python train.py --n_layer=10 --d_model=640 --n_head=10 --n_kv_head=10 --head_dim=64 --d_mlp=2560 --vocab_size=32768 --activation="tanh_gelu" --norm="layernorm" --norm_place="pre" --norm_eps=1e-05 --positions="learned" --qk_norm=false --attn_scale=0.125 --bias="all" --tie_embeddings=true --parallel_block=false --init="trunc" --init_std_qkv=0.0173 --init_std_o=0.00387 --init_std_up=0.0173 --init_std_down=0.00193 --optimizer="muon_variant" --lr=0.00216 --lr_mult_qkv=0.4 --lr_mult_down=0.7 --beta1=0.95 --lr_head=0.00479 --warmup_steps=200 --schedule="wsd" --decay_fraction=1.0 --decay_shape="linear" --final_lr_fraction=0.1 --batch_tokens=131072 --seq_len=512 --doc_mask=true --train_tokens=897000000 --steps=6844 --dataset="wikipedia_en"
MLP neurons of a small language model. Each row is named by its layer, matrix (up: input weights) and neuron, and shows model dimensions 128-255. Each number is 200 + 40 x the weight over its row's rms, rounded and kept within 0 to 999.
Before each neuron's rows, "fires on" lists the tokens most often at its 100 highest values on Wikipedia text that the model never trained on.

fires on: "of ", "-", "ty", "the "
L4.up1750,198,177,185,212,259,154,148,219,177,170,187,187,278,255,217,163,276,273,187,199,168,142,172,185,160,183,202,200,201,183,157,211,183,212,169,215,232,231,187,241,231,226,181,242,160,201,207,220,154,211,165,222,197,172,238,195,258,172,288,146,288,239,168,154,225,127,199,193,187,161,175,154,247,182,199,171,227,241,184,154,255,109,220,197,206,129,200,162,146,261,230,188,211,146,224,167,214,239,207,169,116,172,172,132,183,187,228,266,99,167,214,213,169,177,199,247,216,270,240,226,214,164,174,278,247,178,199,243

fires on: "and ", "| ", ", ", "by ", "with ", "\n"
L4.up954,179,145,192,257,213,156,199,198,191,154,123,229,197,221,123,166,139,189,123,219,228,199,230,183,164,196,227,247,201,199,243,206,135,161,297,200,179,197,186,167,187,171,261,206,237,204,240,194,233,174,275,222,198,174,240,209,197,256,206,215,234,226,167,210,253,205,191,212,302,142,133,186,173,212,233,211,222,203,178,212,176,250,217,195,167,161,257,203,193,129,254,260,217,160,203,179,110,140,225,208,183,174,245,209,190,150,189,176,178,246,206,184,147,188,160,195,192,259,211,242,192,180,95,195,268,234,203,282

fires on: "and ", ", ", "; ", "| "
L4.up328,193,232,113,260,235,217,176,236,161,130,119,89,193,260,147,183,176,147,145,233,175,240,170,210,238,222,173,225,167,229,107,178,239,215,192,194,253,173,174,160,238,219,175,170,168,202,192,178,235,215,244,157,160,205,269,215,164,223,229,212,259,225,217,246,205,203,222,186,214,184,240,113,269,241,149,262,220,210,201,177,156,186,197,259,203,213,191,172,168,188,211,231,175,255,221,201,227,299,201,222,190,189,162,172,211,149,237,156,226,229,246,304,188,152,194,130,250,142,210,237,167,177,98,174,207,221,197,247

fires on: "of ", ". ", "and ", "v"
L4.up750,144,229,109,215,131,151,144,213,213,241,193,240,206,196,188,170,180,173,225,256,209,187,166,198,208,239,127,238,227,226,195,124,143,195,242,185,157,234,243,244,207,191,252,247,208,228,223,131,181,189,216,230,181,157,182,239,210,194,328,183,206,204,213,198,178,170,252,167,169,205,198,222,116,226,163,247,179,234,240,174,159,217,175,133,300,157,165,171,257,212,201,198,220,223,226,173,173,212,276,233,183,207,153,243,234,198,206,168,219,242,176,227,251,179,203,164,229,171,173,228,180,241,230,176,225,254,185,274

fires on: ", ", "| ", "\n", "Since ", "), "
L4.up440,269,163,249,217,196,175,238,199,246,176,224,122,239,134,204,259,173,194,169,179,168,246,220,130,231,226,139,260,184,264,155,169,184,243,165,208,222,175,188,237,309,226,139,237,218,165,210,204,229,223,205,196,183,159,211,203,176,166,277,176,210,164,204,162,210,169,228,132,239,182,149,211,219,203,260,214,159,182,148,202,184,195,181,255,251,176,129,254,171,211,175,226,173,195,119,270,202,167,174,215,166,203,260,245,211,176,173,183,179,187,243,219,176,193,124,169,159,138,202,223,173,220,196,252,185,256,217,185

fires on: "\n", ", ", "the ", "a "
L4.up120,167,190,212,162,145,185,232,209,112,264,204,165,209,186,149,206,155,169,194,197,177,245,205,157,194,182,160,189,196,183,224,139,151,188,282,251,123,216,171,234,169,190,251,204,170,227,219,209,248,219,258,190,177,221,149,190,298,246,230,196,287,260,217,225,232,215,174,100,239,224,190,224,224,131,190,204,138,189,165,178,206,255,212,156,265,131,237,196,274,207,192,183,197,155,228,257,211,246,250,195,206,215,165,247,120,83,217,165,200,205,188,252,290,222,158,175,182,189,297,195,205,268,144,163,261,206,176,251

fires on: "to ", "'", "he ", "-"
L4.up974,180,193,234,174,182,200,203,155,217,277,222,207,232,195,196,176,154,165,187,233,177,211,255,233,207,189,167,162,220,180,235,159,183,189,256,104,294,199,151,218,189,203,242,216,162,188,233,199,209,198,148,220,195,214,233,229,214,169,196,135,185,198,165,165,154,211,285,178,212,140,168,183,210,198,218,205,210,251,183,236,77,207,174,271,247,177,126,169,216,193,157,156,202,140,171,276,226,175,264,173,117,162,156,196,224,198,195,223,230,205,181,263,231,171,137,140,178,130,256,247,226,271,160,198,197,164,209,216

fires on: "the ", "of ", "-", "S", "===", "no "
L4.up1715,124,264,226,208,182,240,252,173,192,132,245,139,189,308,217,180,209,213,227,161,207,202,191,164,179,183,233,225,207,279,200,155,224,188,221,162,194,218,212,231,225,171,171,211,224,194,202,223,215,231,247,255,224,205,167,246,174,198,240,237,245,242,200,229,224,269,199,234,163,132,168,173,173,209,208,201,212,174,206,223,168,223,185,246,129,188,261,186,140,112,209,195,226,255,189,216,213,222,182,219,213,234,171,237,189,217,210,204,208,141,159,108,194,219,207,115,195,154,196,229,206,151,179,126,167,196,226,243

fires on: "| ", "for ", "to "
L4.up2048,181,176,202,188,305,240,234,244,238,156,145,200,212,234,192,216,151,216,214,245,59,160,235,176,305,212,261,263,194,136,167,211,207,203,187,244,267,179,214,192,154,173,218,213,167,242,182,160,196,186,156,226,192,231,203,185,250,199,188,151,196,192,181,252,209,227,234,223,203,245,222,207,222,186,162,164,275,210,233,231,201,150,148,202,221,264,197,206,219,222,157,247,183,217,196,212,223,240,212,193,211,158,229,213,218,212,166,116,210,216,171,217,169,235,186,127,178,249,167,121,154,176,190,195,238,215,158,159

fires on: "'", "the ", "and ", "these ", "all "
L4.up1973,282,235,173,225,260,202,154,200,227,198,185,193,198,242,224,160,279,207,142,204,166,195,191,105,153,243,248,238,219,178,132,212,195,252,209,139,158,211,149,298,155,224,213,216,259,206,209,167,242,246,101,209,283,213,225,200,132,173,170,190,276,182,158,213,190,204,207,250,187,163,281,265,169,217,166,223,247,220,141,253,266,222,145,178,156,202,183,237,188,170,180,233,167,120,180,114,209,133,262,165,250,190,206,202,198,205,238,300,219,263,201,153,131,213,122,256,121,165,218,231,193,181,134,214,178,125,234,158

fires on: "-", "of ", "and ", ", "
L4.up1655,209,205,145,193,214,176,176,239,223,214,215,153,277,226,188,173,161,259,184,124,251,202,189,173,183,270,213,159,247,237,226,207,187,166,131,219,145,149,245,171,152,177,235,189,243,281,185,212,156,162,240,169,192,202,122,130,190,158,232,208,170,255,147,109,183,259,192,217,219,179,206,180,212,177,260,123,263,142,202,173,247,214,213,219,228,158,200,191,182,183,196,131,197,169,262,205,248,233,199,103,228,255,213,191,173,237,248,183,138,163,253,222,247,142,232,183,147,248,228,192,189,170,157,180,193,176,196,203

fires on: "(", ". ", "===", "i"
L4.up117,181,139,174,224,205,199,183,222,162,202,248,142,195,113,169,197,220,182,205,192,185,167,193,263,229,219,230,208,166,140,160,157,240,200,267,195,181,218,192,191,236,147,142,180,192,177,206,158,184,165,285,193,184,145,171,138,141,239,187,200,256,177,242,174,189,149,207,201,205,222,207,253,260,197,261,170,204,198,243,239,205,280,224,229,244,177,225,274,213,145,165,210,164,162,223,191,171,213,166,248,128,200,191,168,199,243,234,155,192,229,212,179,215,214,237,218,254,223,173,254,216,218,164,180,158,218,212,205

fires on: "the ", "as ", "on ", "to ", "is "
L4.up1798,192,181,222,194,196,217,189,196,202,217,205,198,221,265,249,155,166,176,192,180,216,172,227,100,164,180,218,141,220,179,164,214,249,208,201,175,206,90,213,246,175,199,117,235,238,165,224,255,154,223,136,246,222,134,189,182,155,175,138,177,237,171,286,139,143,151,194,204,251,251,259,228,191,266,173,261,217,215,211,231,236,144,246,162,153,223,219,195,168,191,258,140,247,197,129,192,139,227,244,237,148,202,193,206,160,204,271,263,254,226,186,249,251,165,172,247,194,157,266,245,167,226,263,188,248,225,158,202

fires on: "An", "by ", "En", "Ab", "of ", "| "
L4.up152,224,205,276,181,312,219,219,91,280,242,208,167,214,118,225,194,144,217,278,164,156,214,202,168,284,128,204,256,179,226,219,259,220,225,240,162,211,185,173,129,211,190,220,163,180,157,182,142,184,220,229,242,236,247,247,201,184,222,234,203,159,209,174,298,194,220,211,234,227,220,235,135,246,195,215,212,182,170,266,216,181,107,216,181,211,248,193,221,196,214,196,245,263,134,223,203,198,162,104,216,163,149,243,188,173,147,158,253,222,195,166,286,256,217,233,249,244,216,142,155,184,234,180,203,219,133,155,178

fires on: "| ", "-", "; ", ": ", "E "
L4.up780,217,216,143,75,213,176,185,235,171,215,203,238,93,185,171,224,144,163,175,230,189,205,206,226,241,136,125,243,179,200,206,197,250,133,142,168,301,192,235,190,234,204,185,167,207,279,163,153,214,169,188,258,168,195,216,158,177,146,185,179,240,195,208,226,245,182,278,237,137,171,257,117,172,164,108,168,312,235,204,192,295,203,179,182,232,217,268,239,193,211,217,255,111,209,145,169,245,224,203,212,200,174,158,217,213,236,206,175,119,227,186,164,223,177,190,134,232,230,149,293,282,229,185,213,155,218,217,219

fires on: "of ", "by ", "in ", "for ", "\"", "(\""
L4.up913,178,216,218,183,191,271,213,225,193,177,219,196,251,208,207,178,194,168,231,247,168,172,190,171,111,206,225,220,193,255,319,135,244,238,168,180,138,248,211,216,192,117,176,224,154,207,205,169,140,114,200,187,212,193,200,169,193,176,187,279,187,191,134,202,226,188,257,177,209,202,251,173,144,220,195,173,256,279,212,168,190,220,224,144,212,202,207,205,148,211,252,270,203,183,159,247,172,194,262,256,198,253,185,196,163,211,175,183,236,207,223,205,241,138,144,244,221,160,184,256,292,139,316,236,237,218,206,219

fires on: "that ", ":", "| ", "-", "he", "of "
L4.up1739,228,224,173,199,197,175,116,68,149,233,221,186,200,218,159,225,201,205,234,99,154,161,145,190,236,226,230,207,203,195,205,186,239,224,180,243,229,165,229,156,173,223,151,193,159,179,203,211,224,230,206,282,178,208,127,189,221,203,221,163,167,188,204,174,171,236,223,153,136,170,121,165,201,235,172,106,209,279,197,111,203,178,139,202,187,169,233,146,140,212,175,275,222,134,130,199,115,237,230,216,199,186,228,130,164,129,173,189,211,211,203,281,183,210,275,239,220,254,266,194,201,162,231,160,221,198,303,217

fires on: "| ", "; ", "US ", "of "
L4.up1283,179,149,207,206,187,250,210,198,142,191,129,258,148,180,151,216,147,198,188,236,208,191,226,245,261,165,192,221,188,218,233,260,268,182,196,191,183,221,331,179,201,156,228,197,222,241,191,139,181,237,173,181,174,150,221,258,172,216,177,278,262,217,266,226,120,250,205,184,220,172,211,219,158,196,191,193,259,194,222,250,188,213,193,214,109,125,195,206,258,281,170,162,138,221,155,239,180,154,188,158,212,197,180,109,223,282,226,214,254,214,150,158,219,215,210,141,193,168,251,248,247,255,243,198,234,142,288,196

fires on: "by ", "as ", "By ", "com", "in ", "York "
L4.up2172,211,222,194,168,155,231,222,209,169,157,196,188,257,125,189,250,216,186,255,181,197,230,239,225,217,187,184,211,194,258,143,208,245,188,165,122,109,271,122,174,225,207,203,226,242,174,227,238,215,170,275,195,155,166,133,224,230,234,139,158,183,159,177,185,226,212,231,160,153,231,222,232,220,227,229,115,117,190,155,132,174,190,208,142,189,209,127,166,148,170,281,238,273,101,224,224,151,228,265,236,167,212,194,139,156,182,169,258,273,194,177,206,226,215,193,201,167,141,163,201,204,153,190,173,177,163,169,224

fires on: "| ", "(", ": ", "of "
L4.up434,163,190,230,210,179,141,192,166,201,254,284,164,141,200,164,175,169,237,170,198,198,199,186,160,212,111,194,179,178,205,242,198,196,183,319,184,203,172,186,228,182,205,140,175,133,180,242,81,213,133,248,139,210,204,232,206,171,211,232,205,246,157,211,213,262,269,278,245,190,261,143,226,151,259,189,228,179,209,226,310,124,169,139,174,238,236,220,119,163,161,169,127,193,263,261,167,211,251,167,106,203,164,136,135,239,195,193,160,206,255,267,161,178,221,202,190,188,219,166,248,201,219,190,219,136,202,250,176

fires on: ":", ".", "–", "-", "that "
L4.up1333,256,311,234,223,229,166,165,263,243,230,217,206,172,108,199,163,158,201,181,179,252,211,203,212,194,191,230,203,178,95,183,156,179,190,213,206,194,273,273,157,217,220,214,174,167,128,241,207,199,293,193,150,171,171,203,266,177,126,219,234,243,184,228,170,210,262,205,267,214,259,184,208,226,212,231,212,170,195,199,278,231,162,210,186,213,222,179,248,266,245,203,190,245,259,245,220,209,244,175,201,194,217,224,135,156,198,141,197,158,185,147,220,180,250,236,199,203,209,183,206,161,193,193,166,192,224,235,206

fires on: "00", "W", "M", "198", "that "
L4.up433,208,212,231,214,263,199,201,223,186,204,170,218,186,237,219,173,169,171,160,196,178,171,154,148,156,182,157,176,230,184,207,173,224,197,180,196,184,289,250,171,203,242,203,128,204,149,245,255,250,233,162,220,198,230,172,258,238,157,186,199,156,192,149,154,222,243,224,234,143,205,242,191,197,159,259,167,252,200,144,196,202,214,191,180,194,184,230,192,162,224,218,132,167,131,190,214,201,195,241,120,260,254,274,152,206,177,201,229,203,244,137,197,215,297,161,163,244,220,302,247,244,195,172,225,242,128,239,218

fires on: "his ", "s ", "th ", "6 ", "her ", "9 "
L4.up255,199,208,114,160,234,178,156,155,155,189,190,182,184,181,165,177,232,241,193,129,195,204,182,208,178,275,220,219,218,235,186,190,162,199,163,195,182,249,155,220,244,185,227,206,225,255,154,242,238,193,141,281,165,236,204,260,142,146,219,223,192,186,193,200,224,148,221,203,123,238,143,208,191,255,156,333,168,196,197,183,223,216,219,170,253,213,259,232,233,197,187,207,178,177,189,201,214,253,133,211,175,207,176,184,241,176,175,227,285,80,201,216,172,273,224,158,228,143,167,183,217,261,174,221,154,171,218,249

fires on: "\"", "was ", "is ", "not ", "to "
L4.up0,117,197,195,164,271,189,151,142,188,186,202,243,204,208,190,251,162,167,195,237,235,264,228,209,204,148,207,217,237,187,154,277,150,260,230,181,217,156,165,210,250,223,242,200,169,213,230,209,154,192,212,217,172,186,203,148,242,224,183,171,199,209,188,234,216,222,177,172,220,140,184,185,214,228,261,175,243,170,173,187,244,214,214,214,214,236,248,161,192,141,170,217,181,223,275,195,202,188,207,109,247,128,178,201,233,236,168,141,271,220,196,192,322,221,171,223,201,185,234,87,187,170,236,231,151,202,228,205

fires on: "-", "–", "de", "| "
L4.up1724,223,200,208,205,240,206,180,258,232,160,242,154,190,205,216,138,218,236,258,177,153,192,231,188,154,175,171,252,162,152,228,163,213,184,187,123,170,172,262,182,144,210,134,166,220,252,169,110,166,161,193,191,178,201,145,148,139,191,227,258,199,207,221,191,219,185,265,138,194,204,167,202,173,197,175,269,236,209,178,145,150,252,224,210,329,208,215,218,192,263,181,132,221,200,223,238,200,218,227,222,219,100,227,212,229,125,185,245,212,239,225,224,174,142,159,190,204,180,196,265,189,221,238,107,162,168,235,219

fires on: "(", "/", "– ", "- ", ": ", "is "
L4.up1741,244,191,215,187,158,239,204,211,175,240,265,256,265,186,144,255,217,303,181,192,213,208,158,249,187,142,237,204,252,249,319,209,199,254,209,202,176,185,178,164,156,106,268,271,225,141,244,154,246,155,195,234,153,197,187,202,132,174,193,180,200,249,234,171,180,275,278,175,231,184,227,111,202,154,171,225,139,236,253,214,162,139,216,202,193,228,216,126,219,177,210,228,181,192,211,163,195,171,225,219,171,247,138,212,278,200,198,179,203,252,267,195,143,207,208,263,191,219,244,256,161,187,96,167,213,225,194,186

fires on: "-", ".", "–"
L4.up1773,180,137,211,165,188,208,203,203,227,272,334,201,202,203,161,155,188,285,216,186,220,187,103,293,151,152,189,191,197,210,180,128,179,131,159,237,200,281,264,213,171,189,211,178,200,206,202,219,207,71,202,232,227,189,142,236,329,159,256,230,224,297,165,188,237,246,297,174,225,237,188,250,179,212,249,231,185,215,175,212,216,194,181,196,233,192,205,218,243,220,252,169,201,192,204,281,227,233,200,189,169,186,165,174,228,184,199,223,231,159,154,181,164,213,152,203,201,186,269,184,204,198,281,160,242,201,161,192

fires on: "\n\n", ". ", ".", "==", "202"
L4.up1958,234,224,219,131,258,171,162,146,238,221,119,174,228,214,188,184,318,181,131,231,233,208,247,201,131,133,189,237,251,204,271,199,246,227,163,228,186,180,160,190,223,217,133,175,152,158,162,269,216,161,201,136,214,243,195,209,149,207,223,192,163,250,215,181,215,131,284,160,214,114,192,203,249,146,194,175,226,273,231,132,192,137,194,239,261,149,227,208,137,61,190,152,251,215,221,198,168,180,218,155,201,187,224,211,218,254,223,192,160,194,214,229,242,175,219,249,191,215,155,197,147,155,218,183,208,174,178,176

fires on: "the ", "was ", "(", "is ", "go "
L4.up605,225,235,198,184,238,132,151,222,164,209,195,197,204,201,219,156,267,160,184,185,239,113,166,211,173,187,218,120,171,254,115,173,178,160,168,136,150,184,215,183,190,200,195,209,248,195,276,213,169,194,214,210,231,93,243,217,279,204,168,229,251,191,190,244,190,100,191,190,278,155,233,192,196,244,185,232,216,195,119,292,222,197,289,175,215,177,167,162,140,250,243,197,204,212,237,223,219,213,146,229,179,198,307,224,169,209,216,167,244,158,264,169,221,190,145,179,130,171,145,235,261,191,172,154,150,250,178,209

fires on: "| ", ".", "took ", "–", "take "
L4.up1616,168,175,206,210,269,254,239,196,223,202,227,269,191,166,175,135,166,254,206,242,205,182,233,157,134,148,212,160,68,179,171,156,200,146,204,210,205,218,163,244,189,216,207,214,140,155,225,218,199,242,211,144,207,172,249,269,177,211,167,218,128,233,293,177,266,183,268,214,156,247,214,231,207,224,226,250,160,184,259,157,155,218,235,269,226,194,162,331,227,167,256,114,258,175,173,189,259,170,205,110,212,233,208,179,130,170,221,231,195,154,179,196,185,240,176,180,223,175,138,209,173,230,124,217,210,230,277,190

fires on: ".", "C", "B", "S"
L4.up2065,238,243,175,173,149,160,161,239,161,213,208,193,192,217,251,272,192,213,232,192,196,147,247,164,169,151,113,219,181,212,181,207,246,182,228,111,144,239,231,135,139,203,211,259,126,130,219,191,221,177,221,215,255,219,154,223,205,185,227,218,263,172,154,170,210,292,170,222,125,190,166,148,148,246,250,164,212,169,177,204,251,209,158,230,231,236,203,208,133,193,255,123,187,282,188,198,175,192,214,167,184,135,196,186,193,240,176,231,188,279,188,146,207,208,220,191,213,224,206,233,295,182,239,163,213,224,238,226

fires on: "| ", ": ", "(", "-", "; "
L4.up419,171,238,207,264,245,192,184,128,206,200,205,166,172,238,219,120,176,207,217,154,165,198,171,249,195,245,214,226,216,212,162,204,226,209,238,195,247,226,183,242,208,250,143,225,213,197,248,143,239,214,236,220,206,132,167,125,228,218,194,207,170,205,185,247,235,112,184,163,240,151,179,184,207,187,233,95,206,245,142,161,192,223,151,160,215,312,191,242,153,211,171,207,222,236,190,183,241,293,243,161,230,131,194,155,217,199,223,119,220,221,154,204,232,183,154,161,215,230,161,217,224,176,197,208,195,216,220,188

fires on: ", ", "\n", "| ", "; ", "\n    "
L4.up978,226,243,201,229,196,180,161,124,186,187,265,264,243,188,169,143,284,232,203,153,212,196,211,229,164,173,202,217,85,251,204,259,231,127,265,171,251,149,208,170,205,194,251,152,210,230,205,181,196,236,243,154,177,129,194,191,113,258,175,222,291,207,163,145,234,152,168,157,265,118,204,164,183,211,210,191,142,240,130,230,221,247,254,181,141,216,295,144,165,194,239,246,177,151,202,192,145,186,275,271,276,192,156,209,215,216,230,161,161,232,191,252,212,245,179,217,195,250,235,263,111,184,194,227,169,189,265,182

fires on: "\n\n", "of ", "in ", "on ", ": "
L4.up1225,234,158,232,202,170,217,170,201,177,185,194,214,210,157,155,198,121,225,195,194,282,201,233,187,201,191,196,167,290,261,247,192,198,286,169,199,164,192,247,210,199,229,223,238,134,214,222,120,208,208,257,172,228,206,217,170,241,196,227,125,196,153,212,231,223,156,199,206,160,211,256,257,173,185,166,179,252,192,256,198,135,275,190,195,140,237,193,209,173,262,196,272,108,243,184,179,186,173,239,156,237,224,136,127,240,259,188,177,236,146,163,150,220,240,190,228,169,187,182,224,120,216,231,238,184,237,274,247

fires on: "\n", "- ", ", ", "(", " ", "1 "
L4.up2270,188,154,205,180,121,232,181,207,168,161,206,260,110,284,195,183,167,239,187,168,140,201,259,153,203,192,242,179,197,206,185,208,123,221,226,296,190,250,197,156,258,153,130,229,181,192,261,247,170,172,227,225,180,203,128,241,229,136,191,242,190,233,178,245,247,288,214,208,269,223,223,255,161,174,164,234,140,243,239,188,159,172,200,148,173,168,131,223,203,246,125,202,250,167,190,215,203,212,211,177,142,210,151,198,192,159,199,186,205,196,198,229,208,204,123,174,229,209,200,214,243,204,206,161,245,197,182,178

fires on: ".", ", ", ":", "=="
L4.up1796,218,242,210,167,222,193,172,178,245,187,141,231,203,150,237,299,219,231,240,237,259,175,177,215,179,140,120,157,167,239,246,197,143,233,74,123,251,147,196,123,239,147,268,163,106,246,195,233,230,183,188,207,158,200,244,226,208,265,204,227,178,165,253,231,188,228,225,180,251,206,166,244,198,181,198,233,161,120,172,96,217,198,201,201,243,162,198,224,144,165,263,274,156,165,173,218,142,203,171,229,177,187,270,186,226,201,227,143,175,231,246,222,228,178,148,208,204,180,241,149,144,236,215,227,185,231,179,208

fires on: "| ", ". ", "\"", "published ", ".", ", "
L4.up1441,191,200,246,224,244,231,207,192,280,273,249,110,249,211,215,236,192,162,224,190,152,189,205,192,163,202,107,292,136,160,173,197,218,165,257,197,181,222,151,165,198,212,222,195,228,227,184,138,251,252,230,182,193,212,220,260,259,262,217,227,321,219,236,228,227,265,276,151,199,177,183,170,158,148,261,236,168,200,194,221,159,156,239,212,190,193,199,231,167,222,170,179,194,140,227,221,187,178,202,173,269,173,248,195,195,202,208,144,205,231,157,245,200,227,214,189,215,178,160,278,209,199,142,230,212,225,235,210

fires on: "-", "/", "and ", "ch", "'"
L4.up739,143,292,192,227,160,209,180,195,203,163,155,181,172,309,134,174,238,179,187,214,141,291,124,195,253,152,159,204,186,233,177,214,96,229,215,185,283,194,232,168,275,225,207,225,224,229,139,240,185,160,217,256,267,151,202,190,171,223,138,238,252,230,260,282,221,54,307,253,234,158,114,215,184,192,133,221,219,116,184,228,289,173,195,163,143,228,177,169,177,204,224,293,250,174,173,177,213,166,234,141,226,204,216,232,157,141,194,193,205,203,214,138,156,202,208,146,211,206,214,154,204,193,169,206,146,176,197,191

fires on: "', ", "'", "on ", ", ", "in ", "year "
L4.up895,139,226,266,220,134,261,223,141,164,141,134,173,210,147,158,247,193,202,192,176,180,189,87,155,206,184,211,154,183,232,172,195,201,251,162,196,247,236,166,137,182,131,169,295,186,275,188,171,167,223,213,224,242,204,222,180,262,172,185,163,226,236,187,187,204,243,149,213,169,213,185,199,258,153,226,206,228,146,215,146,134,231,162,211,178,213,201,227,230,217,253,203,215,229,215,211,215,253,198,226,229,178,204,222,208,253,174,94,148,205,206,192,192,215,220,182,139,251,166,199,155,231,251,223,263,115,178,213

fires on: "| ", "("
L4.up1510,126,182,164,199,156,166,175,231,266,190,205,205,151,203,247,176,236,171,170,245,104,211,189,215,220,191,233,257,165,166,154,198,206,197,164,196,204,230,216,139,205,229,194,154,228,211,174,221,179,160,175,171,172,207,217,204,232,149,134,134,182,117,247,263,171,207,245,225,185,225,207,220,197,190,230,122,202,188,176,245,216,168,263,116,231,248,218,192,172,166,195,259,226,193,149,221,225,180,141,290,252,130,160,237,211,218,237,216,194,156,165,197,184,167,274,94,91,219,227,212,197,193,204,156,195,186,167,264

fires on: "as ", "L ", "As "
L4.up2342,249,168,219,212,195,160,195,165,190,235,169,289,238,237,112,245,210,256,230,209,197,227,158,218,269,293,229,210,248,228,272,223,178,184,156,225,218,173,234,208,211,188,202,151,241,109,187,166,222,227,184,203,268,171,173,271,183,184,216,302,353,176,180,130,174,179,215,235,197,143,287,158,136,187,182,163,170,218,187,234,203,184,141,159,256,191,244,173,203,122,173,167,147,172,176,216,219,157,265,158,161,207,257,174,122,177,205,261,218,209,199,168,200,224,201,214,243,192,282,236,194,160,172,195,206,231,196,201

fires on: "from ", "and ", "as ", "of "
L4.up726,181,194,169,222,190,114,128,190,236,195,197,213,144,166,218,112,189,308,202,214,216,277,146,201,175,238,189,244,192,231,183,178,174,197,157,217,176,230,166,200,155,257,165,210,247,184,166,136,237,173,268,166,241,127,259,188,186,228,223,274,243,233,157,167,225,230,187,227,239,189,237,216,221,207,183,192,182,226,211,272,188,150,200,193,221,175,114,249,163,165,214,160,226,200,215,150,135,208,191,229,204,168,154,211,236,229,236,183,169,124,175,162,221,220,204,192,184,171,225,227,194,179,184,130,169,205,99,205

fires on: "and ", "or ", ", ", "-"
L4.up2242,211,138,155,132,173,218,205,137,155,273,190,137,219,176,212,204,201,188,166,205,180,195,213,173,236,258,161,246,219,236,116,226,173,209,114,183,197,165,168,172,270,240,203,212,224,193,185,180,217,189,221,211,230,153,177,235,190,211,197,196,206,207,198,257,200,233,296,121,138,277,201,119,229,248,303,222,232,114,204,144,228,211,255,169,199,219,233,267,164,119,223,167,181,170,253,131,185,298,198,129,153,142,208,229,202,194,211,236,204,165,178,254,199,196,172,200,251,196,195,191,177,170,246,225,150,236,269,271

fires on: "| ", "\n\n"
L4.up2434,168,182,145,197,254,226,147,224,247,219,234,183,202,250,152,191,173,149,205,245,109,129,220,235,260,143,147,276,207,235,180,223,202,132,186,242,213,203,211,210,250,214,143,228,201,266,188,147,188,242,110,154,186,208,207,140,195,213,145,240,184,216,163,156,233,177,194,188,242,198,225,185,222,261,173,212,157,239,206,210,168,184,169,148,116,130,239,156,234,201,170,254,159,172,245,163,177,246,260,214,175,162,182,189,262,262,141,126,176,181,211,179,167,201,236,256,138,199,243,148,245,255,224,270,164,191,221,197

fires on: "| ", "-", ": ", "as "
L4.up1881,212,265,161,345,210,180,204,189,148,280,154,212,211,201,155,140,146,189,197,144,204,178,202,193,250,162,168,245,202,244,267,196,234,188,152,191,238,139,173,117,165,193,261,246,141,179,231,163,237,209,126,219,245,174,181,134,241,230,239,197,242,204,192,153,130,182,133,255,218,130,133,166,157,246,222,184,211,211,144,208,213,166,200,173,178,183,232,254,193,95,240,210,228,221,167,203,228,203,180,175,255,215,242,211,138,218,195,226,180,153,179,152,186,193,203,196,163,143,221,191,154,162,149,180,228,142,174,256

fires on: "to ", "for ", "-", ", ", "(", "a "
L4.up2514,220,196,264,264,263,229,222,163,223,231,240,235,244,146,220,220,141,210,179,230,211,178,246,236,155,188,171,184,193,158,146,251,180,272,217,183,173,158,199,223,299,249,149,242,183,233,179,177,234,204,125,189,274,219,168,202,240,134,180,176,195,165,215,161,262,198,159,197,227,200,202,232,225,228,225,258,201,161,178,188,117,204,166,238,172,260,136,199,350,204,238,214,200,206,126,229,223,233,271,134,126,134,202,220,149,181,227,169,202,275,192,165,213,204,228,255,150,164,120,136,158,227,129,141,210,226,186,254

fires on: "(", ", ", ") ", ": ", ")", "; "
L4.up1982,202,190,222,183,129,177,278,186,232,194,230,261,220,155,201,168,185,262,160,197,165,233,244,234,136,221,247,198,201,202,196,179,177,187,240,179,138,180,230,179,238,154,176,199,296,160,145,149,238,184,236,141,174,231,124,165,193,219,219,191,158,235,215,205,188,222,208,186,178,196,188,256,251,224,186,185,255,224,250,219,185,156,147,257,255,220,245,244,205,201,185,144,241,220,176,197,193,185,181,203,178,195,159,181,227,160,185,183,185,166,217,178,226,180,238,213,134,151,236,243,195,170,173,207,172,181,133,215